{"d_model": 160, "activation": "gelu", "positions": "learned", "parallel_block": true, "init": "trunc", "init_std_qkv": 0.0348, "init_std_up": 0.0348, "init_std_down": 0.0, "optimizer": "adamw", "lr_mult_o": 1.28, "grad_clip": 2.0, "final_lr_fraction": 0.1, "train_tokens": 235800000}
MLP neurons of a small language model. Each row is named by its layer, matrix (up: input weights) and neuron, and shows model dimensions 0-159. Each number is 500 + 40 x the weight over its row's rms, rounded and kept within 0 to 999. Numbers have three digits each.
After each neuron's rows, "fires on" lists the tokens most often at its 100 highest values on Wikipedia text that the model never trained on. A number after a token or word is its count.

L4.up598:541508540521524572488497477441536509546506542516524523469523539533507508450491605510521479545500468502558507487525478420482559542444505446496493528526497480509563583583484484496452453525443473489531562418445562459476446511484510534470507533570470471500551431496507467508421574526506451503477520437490527432467501408496465457586514529581514436576518549540483459486481542509476526478599421503462499465494491479493512514487499509498477580558539512450508506442476456465527491512543476
fires on: "\"" 24, "'" 10, ":" 9, "”" 6, ";" 5, " and" 4

L3.up91:477460490507470413485497491578553601479522481516456450499591444488524506418540511467570562553507426471534442499488489504523514582478511488504469480484547532467563577548472506544461495495483533437446445451540473547545497502439559493470480521538497485465468510468520487477567511426468468538512493423502637504475480510518474560520497462482504460500580481537477463568514464491474470498506464434500514500518457485573442538516524509501552532486519509508483421519528564498487569483513544
fires on: "t" 14, "m" 13, "c" 9, "v" 7, "ort" 6, "on" 6

L3.up89:556531478529515571502483494572508503505454528410511532524548518457509543521555461449490519473518523469510495485454523547442510488448491505462421468512573472472601436531441517455448422530448525560408450482538477479507436528460511523500527570487516440455509479630551516555582506487467545433517519457481499481494488404499490466522500538468518492527523489505521530469587495501468538560487489457464542546545480429481469528504487421521530510549469484489512545548483473507564501504533525
fires on: "-" 95, "–" 4

L4.up352:499561586532561411527479481554566503487388509536469477481559496552475469538540511503538482534469528486490575557529444416520458497563527448546480461473557479554526480550489459486488500467475523527479492538518451517499490552472490556541479454515559441508556516446547456463557552470536423504463540525520454484488542489464406480585492517510494489514461485514505471518419509472510430568461508440466507530525528450506513567477550466516515510554499492418481534486436485481571477482495555
fires on: " G" 42, "- G" 19, " g" 10, "g" 6, " of G" 6, " | G" 5

L3.up109:492461500515516550499471498473524537477459445497514496504523436520493467538485528501466469493547489469449581487519499515480470419481516467448484474514450471453535517517454565470443490522477471505539532466552549502536524497504436473411529500510550445532567451515468579533457558538459493468487551481453505514454545508445458508583481481526509556535492535552403594560510579546423575490539471491471582485496498468424540469548512554512520560536522503461434432523504493437484442506427528
fires on: " and" 70, "s and" 6, ", and" 6, " or" 5, " &" 4

L3.up631:492426500530492433502482542517526568558432493471503491523477440481444526489468547463515509551450509462515468517580468460478510538505527428498507465499599529424541541566536532481507487603511481493471525568480459463506452478523552481488514560561501413556440519447514468457503512559495437504516542509480545548499455470483472518540496534551502390594586501534409486491493489521494501503448534514483499570513510512403485453465470521521483498520496512483490426495498507507561520415508515
fires on: "v" 33, "w" 8, " was" 6, "tt" 5, "t" 5, "f" 4

L7.up271:571495476505488493525493473520545574535481522455488470501514464469441474444436570446482487570499479494468533467528520449504527457481485439485577525468489449534561455510452504523454545460488561549442449471499474495401534546449496520496470586523560509479528494496502586550553529547513522405492500575423521474533535528482478486522396511486529504464525477515495450535463501497488507519629447464492519513569443481506509549532530491502490507539535427488578455502448564512458537518486488
fires on: "." 26, "–" 20, "at" 8, "f" 7, "ast" 5

L4.up300:472451475512513467499465530464550539493481537411452458460456543516526529580528484423503536474530492441476504541543446514546433448533503497469456472440511511518490562525509513539511536511503476528542455557430556524453493521446462526444490492504521488517462478533538556478474532561486486434508493445461568482478496517457506523518478511446479547521509486457567489574558606475491480531461416483454576391530473531474549567565497435485521512599472486491444468490491448473500453487541447
fires on: "i" 20, "io" 13, " di" 9, "im" 6, " syn" 6

L7.up42:491478548516472461474473497480563534471481512498483510502499484549498486460572579535527462426431509463544552524449520486512570453509563501470485470479557523547520490474505509498449445459499505589472404508451487556531538449519497516531503500407507533500506557471515561497514499528461559422381554517540493513413539546485378515561514479441469465442494507550496462499520534531505476584550405517516538508507509461483523543504525540445526487481491441514553520523559502527468470504476456
fires on: "ar" 19, "al" 14, "&" 8, "as" 8, "sh" 4, "av" 4

L7.up624:472492522476521523471551539541505459614465443482493508539572547466551526501589454471470474435487546496480532498476500510455487459511516480480472443534535492457512500546471545443481430535547532504551447523526569578510401514467500465482511494528473420534513379524547549507472499490546539502530476515458513495513515410498443508538503466436499498549537442506548512509433484537495477545479493474469484458556481440442546469517546458555435455489514503510506437541437471541584472508558464
fires on: " " 24, ") | " 10, " | W " 8, " | " 7, "; " 7

L3.up226:526539569530518484457557494506502499542485460567543476531504525458482503477562515474560568494492518461496541520490463455532462492519502446458465460505573475534525572477520513481468414519490593526507425452480527445345547500504518557511466389459508494509584482481477544474526506500464551448486496517515501459499542526455483486502486528511601492499461504574435469490465470607504431494532467451483564532517505504489506505420512433484507557524463466501555487436507511471474501482466516
fires on: "f" 31, "1" 28, " \"F" 6, "Bl" 6, "st" 4

L4.up495:515515526543505529472542510547522473555495492491531475520510499505505511483555518486532509472596486437601537418597466462524531475477535463527508510484509576520559457541521509493461429560408452505509547557459497544500496532485609524528512472471488450463468524438463530541508542448475478501473506480481514495428518542506438509621564511526528431547516505582412490509546533534508577504471532378508540495507458484469461486499537483495493522476522568462463478457471482500485518470520501
fires on: ":" 92

L3.up335:520466498487506496480531432532605516502474494502503482473524489494504466575559545491539462514525512450513512608552477480488418511482506486477482516523472499552554507517375502500481543513474498497503546550438494468520561540490442549441483518464531443535503459494513460494488509480505444500518503525493480513478443512516436539482495484642492466481470440480498505567424503584505535503535412396441588526508468500533483562495543488499509457524539577400470454507511532511489542501464478
fires on: " | G" 44, "ang" 13, "aw" 8, " G" 6

L4.up305:495532505533621490499492514525532511511464539465516555480527500473456505588575474468495499446515511457524489537453472513453484500477553531443485487386502524515548419513459512516478439498447557524464435420520460435434498539455401582491540466501520427521476478553484520549514536488449524448507531465509437573504474564510486514466475580520479499503493472551537577512554520473481495523569512505523537562554495499443441584541525479493527450560524499470462507486473516470524480442515502
fires on: "-" 35, "–" 22, " Mar" 10, " Ad" 9, " ab" 4

L3.up508:460446485436519522493519512613543506535460568485457561486507492516456470495533502541528550535477481443535469539477462421540432440483510501515458498493479500493505543477518546421483485488473574520464466539499479463408451523508461539491496511444557502506438497444511553509576466470462485522454522550536558475524467527508463458528492531449479510443519433448485512452462518476446539553533597479488449429563531497502458521479488509532512472585503415427549429470460501466519502598516505
fires on: " dis" 30, " v" 23, " V" 8, " dec" 8, " rec" 5

L7.up518:474557518561528508472544482586547482541483457474469540521464465504504558488494560531492495527486489529519573520461482467491572475477533507428485499489487507535529488535514531505503480579418491522469508499407499499466474513557496527398560499545452460538544430546516490495462572515441567424427502451467505526523504455483471475537399490504507532581536392523450561491520527480508470536540397563519569481559490461550524511502537513501477464511447509481487553551530492534504469453488451
fires on: "as" 24, "is" 14, "ir" 13, "os" 10, "ar" 10, "iz" 9

L7.up559:449516464523455508525563437572494489487468489479448473571523470458475459513510589444538494485517516512528487437517575545406498478451532437448502465427501533598485539486484554545504508510396438564516495493453532533517492487463514528444487433471471445464524531498537510511550558491471525528451532457513487520500481494463435513527523458493551513505586518544490468546484455548482517533560495473489553459505516470578456494552504542501371508526578496507511489517481499486472546599510484
fires on: "or" 14, "re" 12, "y" 10, "es" 9, "A" 7, "as" 4

L3.up481:552449525532551520530484453544534494494465476480470467514539567456483485453545484458454493529527500441508514486507470461463466471486482463553484479505519539449504490515423507459481416581488516511523542597510530444507539542482542540458593394520564485542460542522465563514520475520526570444500502452498455433543532453509483450538490560560577442558536495515464512550562558581507537483539508460458486501503502470481440517547559524530517501459522509514449436460486481445431462420488512
fires on: " | " 24, ":" 18, " |" 16, " | H" 11, " | T" 9, ": H" 5

L3.up604:511496502502431497466511549563525528554467493498504482511558482540514464474557516570503443539462491413551582458475522496448511559415534459479450527494544451514514495547490493523426469522504510559427478521454584460570489513503470487454480446468517547584417444507547444481547489524482472487513492479571461478521470500542470445479588509481539447547585468458455461609540584490520543495507481471520535454496488463457504493470555517544494496552437525493499454540527492481488517455493456
fires on: "." 66, "|" 8, ") |" 5, ") | " 4, "|  |" 4

L4.up496:550480566479526473502536413534540501495515511533550485505512530485456483497477448574453481499428531390470525577533546526500487467454474510546457450453541465567515494477470484503449399482525550561494511493547443477498471452489456590526493558455529476538501446524600498452548499527494587523507543507489500474505443491470469465476520521434558541583483557529514516540481454529460510540547496501419453552563545449556512523561458511484459500496431484452559521526452477509488511512497489
fires on: "1" 26, "–" 13, "; " 12, " | " 8, ", " 4

L4.up564:518530540496558568442515509508506491508508523469485463542474564456493537466553477524507516470399499448480522432512567522447457521491521440480484483443505491598418411482498514503576450530476470590562501520429572479511498467464498572492492533483502495519554470550514432510495470504539477505474507479516430540423535506530523500540560517497542564552474496488485429529512450589478536488523511585496477513502477463584546492517494550508499512463490568438440568447534515443537518487504450
fires on: "1" 42, "y" 13, " at" 4

L3.up281:497516508507454476484484468514496515475491532529471480565382535483478524441523498492511470438576508464431532520422594502450513473487513467443503490493545565619503510540493525516569502557482439519532553520423525520473447478492512537451469407532479540484506513557544521486479556374584556393492512450504523570470559521503484438497540453480521509590504480503490494535518424489501451543496482454485506489502518493486562481491528433479489517515508551483473533528536501541519466507485491
fires on: "as" 22, "hy" 8, "or" 6, "6" 6, "ar" 5, "y" 5

L4.up248:541522538512532373523514513581514507438517539508423543529476569502540492439520536580517568542457480458498475427499531535481431477537586425478588498467534588555466441578517460467496482504523552533487452480501502501490515534519502548519467486453509490459491501465499482503537545486483491491456559512544494481472445509522463499554529411539605470541495491523489534529480489533514568547531500464507488470486505437536536487481501455510511462559435584428504484471538538479497526425523481
fires on: "1" 19, "b" 16, " For" 7, "g" 5, "w" 4

L7.up212:527536570524505500509490550576549513542459507493423567476541510576448440443480541576537439549498472481549502513474447475433424494449542523499422491452489456543477436509504554446450518539456490452477522577536491445486539502467447484454483485439485501529475503468513492502585547461494497561496535500512550443478492448512444450579540549525531519486567498511514464484437482498515527564564534503501490433514455480545484520546549525564480535460519574480562537503450540451455488518537524
fires on: " v" 24, " T" 11, " N" 7, " V" 7, " McD" 5, ", T" 5

L7.up262:549473452495506540516496494567538522529499533497467528486453508510526502485494493506565498530505380468560500500513567439478426455388509474516471460471564477529521464540549564520475434510455503517513472505411515515506489447395490531447537542570537506461465487497484502476471534496508585497535469446520541505497433521508545408519474413569568539512533492515537521467481503579476387519489503517517484536548516467408520491510522474480538611447491498508475533527511487514504533489515505
fires on: " s" 21, "re" 13, "ist" 6, ", s" 5, "let" 5

L7.up483:547518459461486397541647515514566545513505483505489508511573529523485496433508513550496533533449457474496475424453541527402478571457499478489539505498550432574565509583489483523478475510532508524453515565478479483525518504482487518493512516476541427487490497433518547500477497538531499466433470548541552510532467495504454485504559519465533426426455495443532416508476432505504554524512466472519512476519496489516501479486589457498569535565467490450538413506440485490509507546520488
fires on: "." 55, "all" 5

L3.up313:544406499507537549531520487516509542481460522449465499548461394475496563431530476484565531501376482507492525550494550505528531569491480510506521486485440531467541511521520542489444497528456448506523494510412556463541533507480505466557502555480547457503438482516502425527519480649450546468483544446496493506518497482503516520572549559532511448512585514505473484526535556500523440534544459511487504519531476500510545476548469541519505425524494413475512551498455504498456527521585471
fires on: "re" 27, " Re" 18, "ro" 17, " re" 4

L7.up424:541515528527478429484567492540522521446461449501524512569558515445449498588521503541542560514478497461492503536521542526437431491528517490551422471460508497482502521511480532497462447543501503538472462444450511473536476483472499521523543510546482506456456418553518468522493573549521456552461519555504566464501477441532482431549516528403524440444514487521487532508524451541481467546451538563502478514501493471488498483511590389547508434518475527466521460492417518548537425512464404
fires on: " | " 57, "." 8, " " 7, " was " 6, " sl" 6, " were " 5

L3.up131:515523485506523511458514552585521515440435473445435474445546496543473498475486523544520463529536455469472535507433460490471592429514521540532486535479605472481454420542499475571465539535439451505492516511510524513552501530486456489430533568538502516533496477533536506517490536484499513528509521495546528472507511520481514484512474482485531402564565479494501583558470551500443574530453462387481489500532475477537542490425533477515471410619507498463499535494505452568485468509496463
fires on: "%" 25, "|" 10, "-" 7, " or" 7, " size" 5

L7.up269:494520506460494480390544541572529524513412517467516498526526549503520437487508544540419523549535536471457546507566528535512516477507586479416520525428541534572514452508506538494477508465511559577445456467537498492425494459486495553481565473482495525452523468471498555540463523504509463440507501504506491486488498508414537496575531471496496561512457461436540507494501479571540452557534534479451596512541498478489527535494420432456500527547431552494481453453419499456506502462499469
fires on: "2" 44, " acc" 14, " Acc" 11, " or" 6, "| " 4, " det" 4

L3.up246:499512543556564479466522536476466512586528546536403529499473519528501531454521468514461604484547539489492571510498511541437531476456555533552506524495492459523508483504533528486492542486497538454535508611512435491425492480518573531448511472505472468484476482563463446496476451437571492540419570444466507478485492524522443503501496439459512502476526515449427496459536514507530495516514580530497513389524486451470556502472464435491495598528430552465450505440488516492522482515495433
fires on: "\n\n" 21, " ext" 17, "pr" 10, "r" 7, " Const" 6, " per" 5

L4.up361:533508527452525475444540540571501518556500502545454550547515563489506520468520589532413519505441487518412517526495600478505563537520490500502414482464524487558496496522512512506481463504528497497439428503491579460530504510470497504535534502569497415438547430474529548524517539489525458463469597550529547480511483475527512488503488415500528416522489450482530452503468565480465481516490486517503468533508541427457590497437578458499469550475496495476507542455493406456561487504532476
fires on: "." 40, " with" 6, " average" 6, " living" 5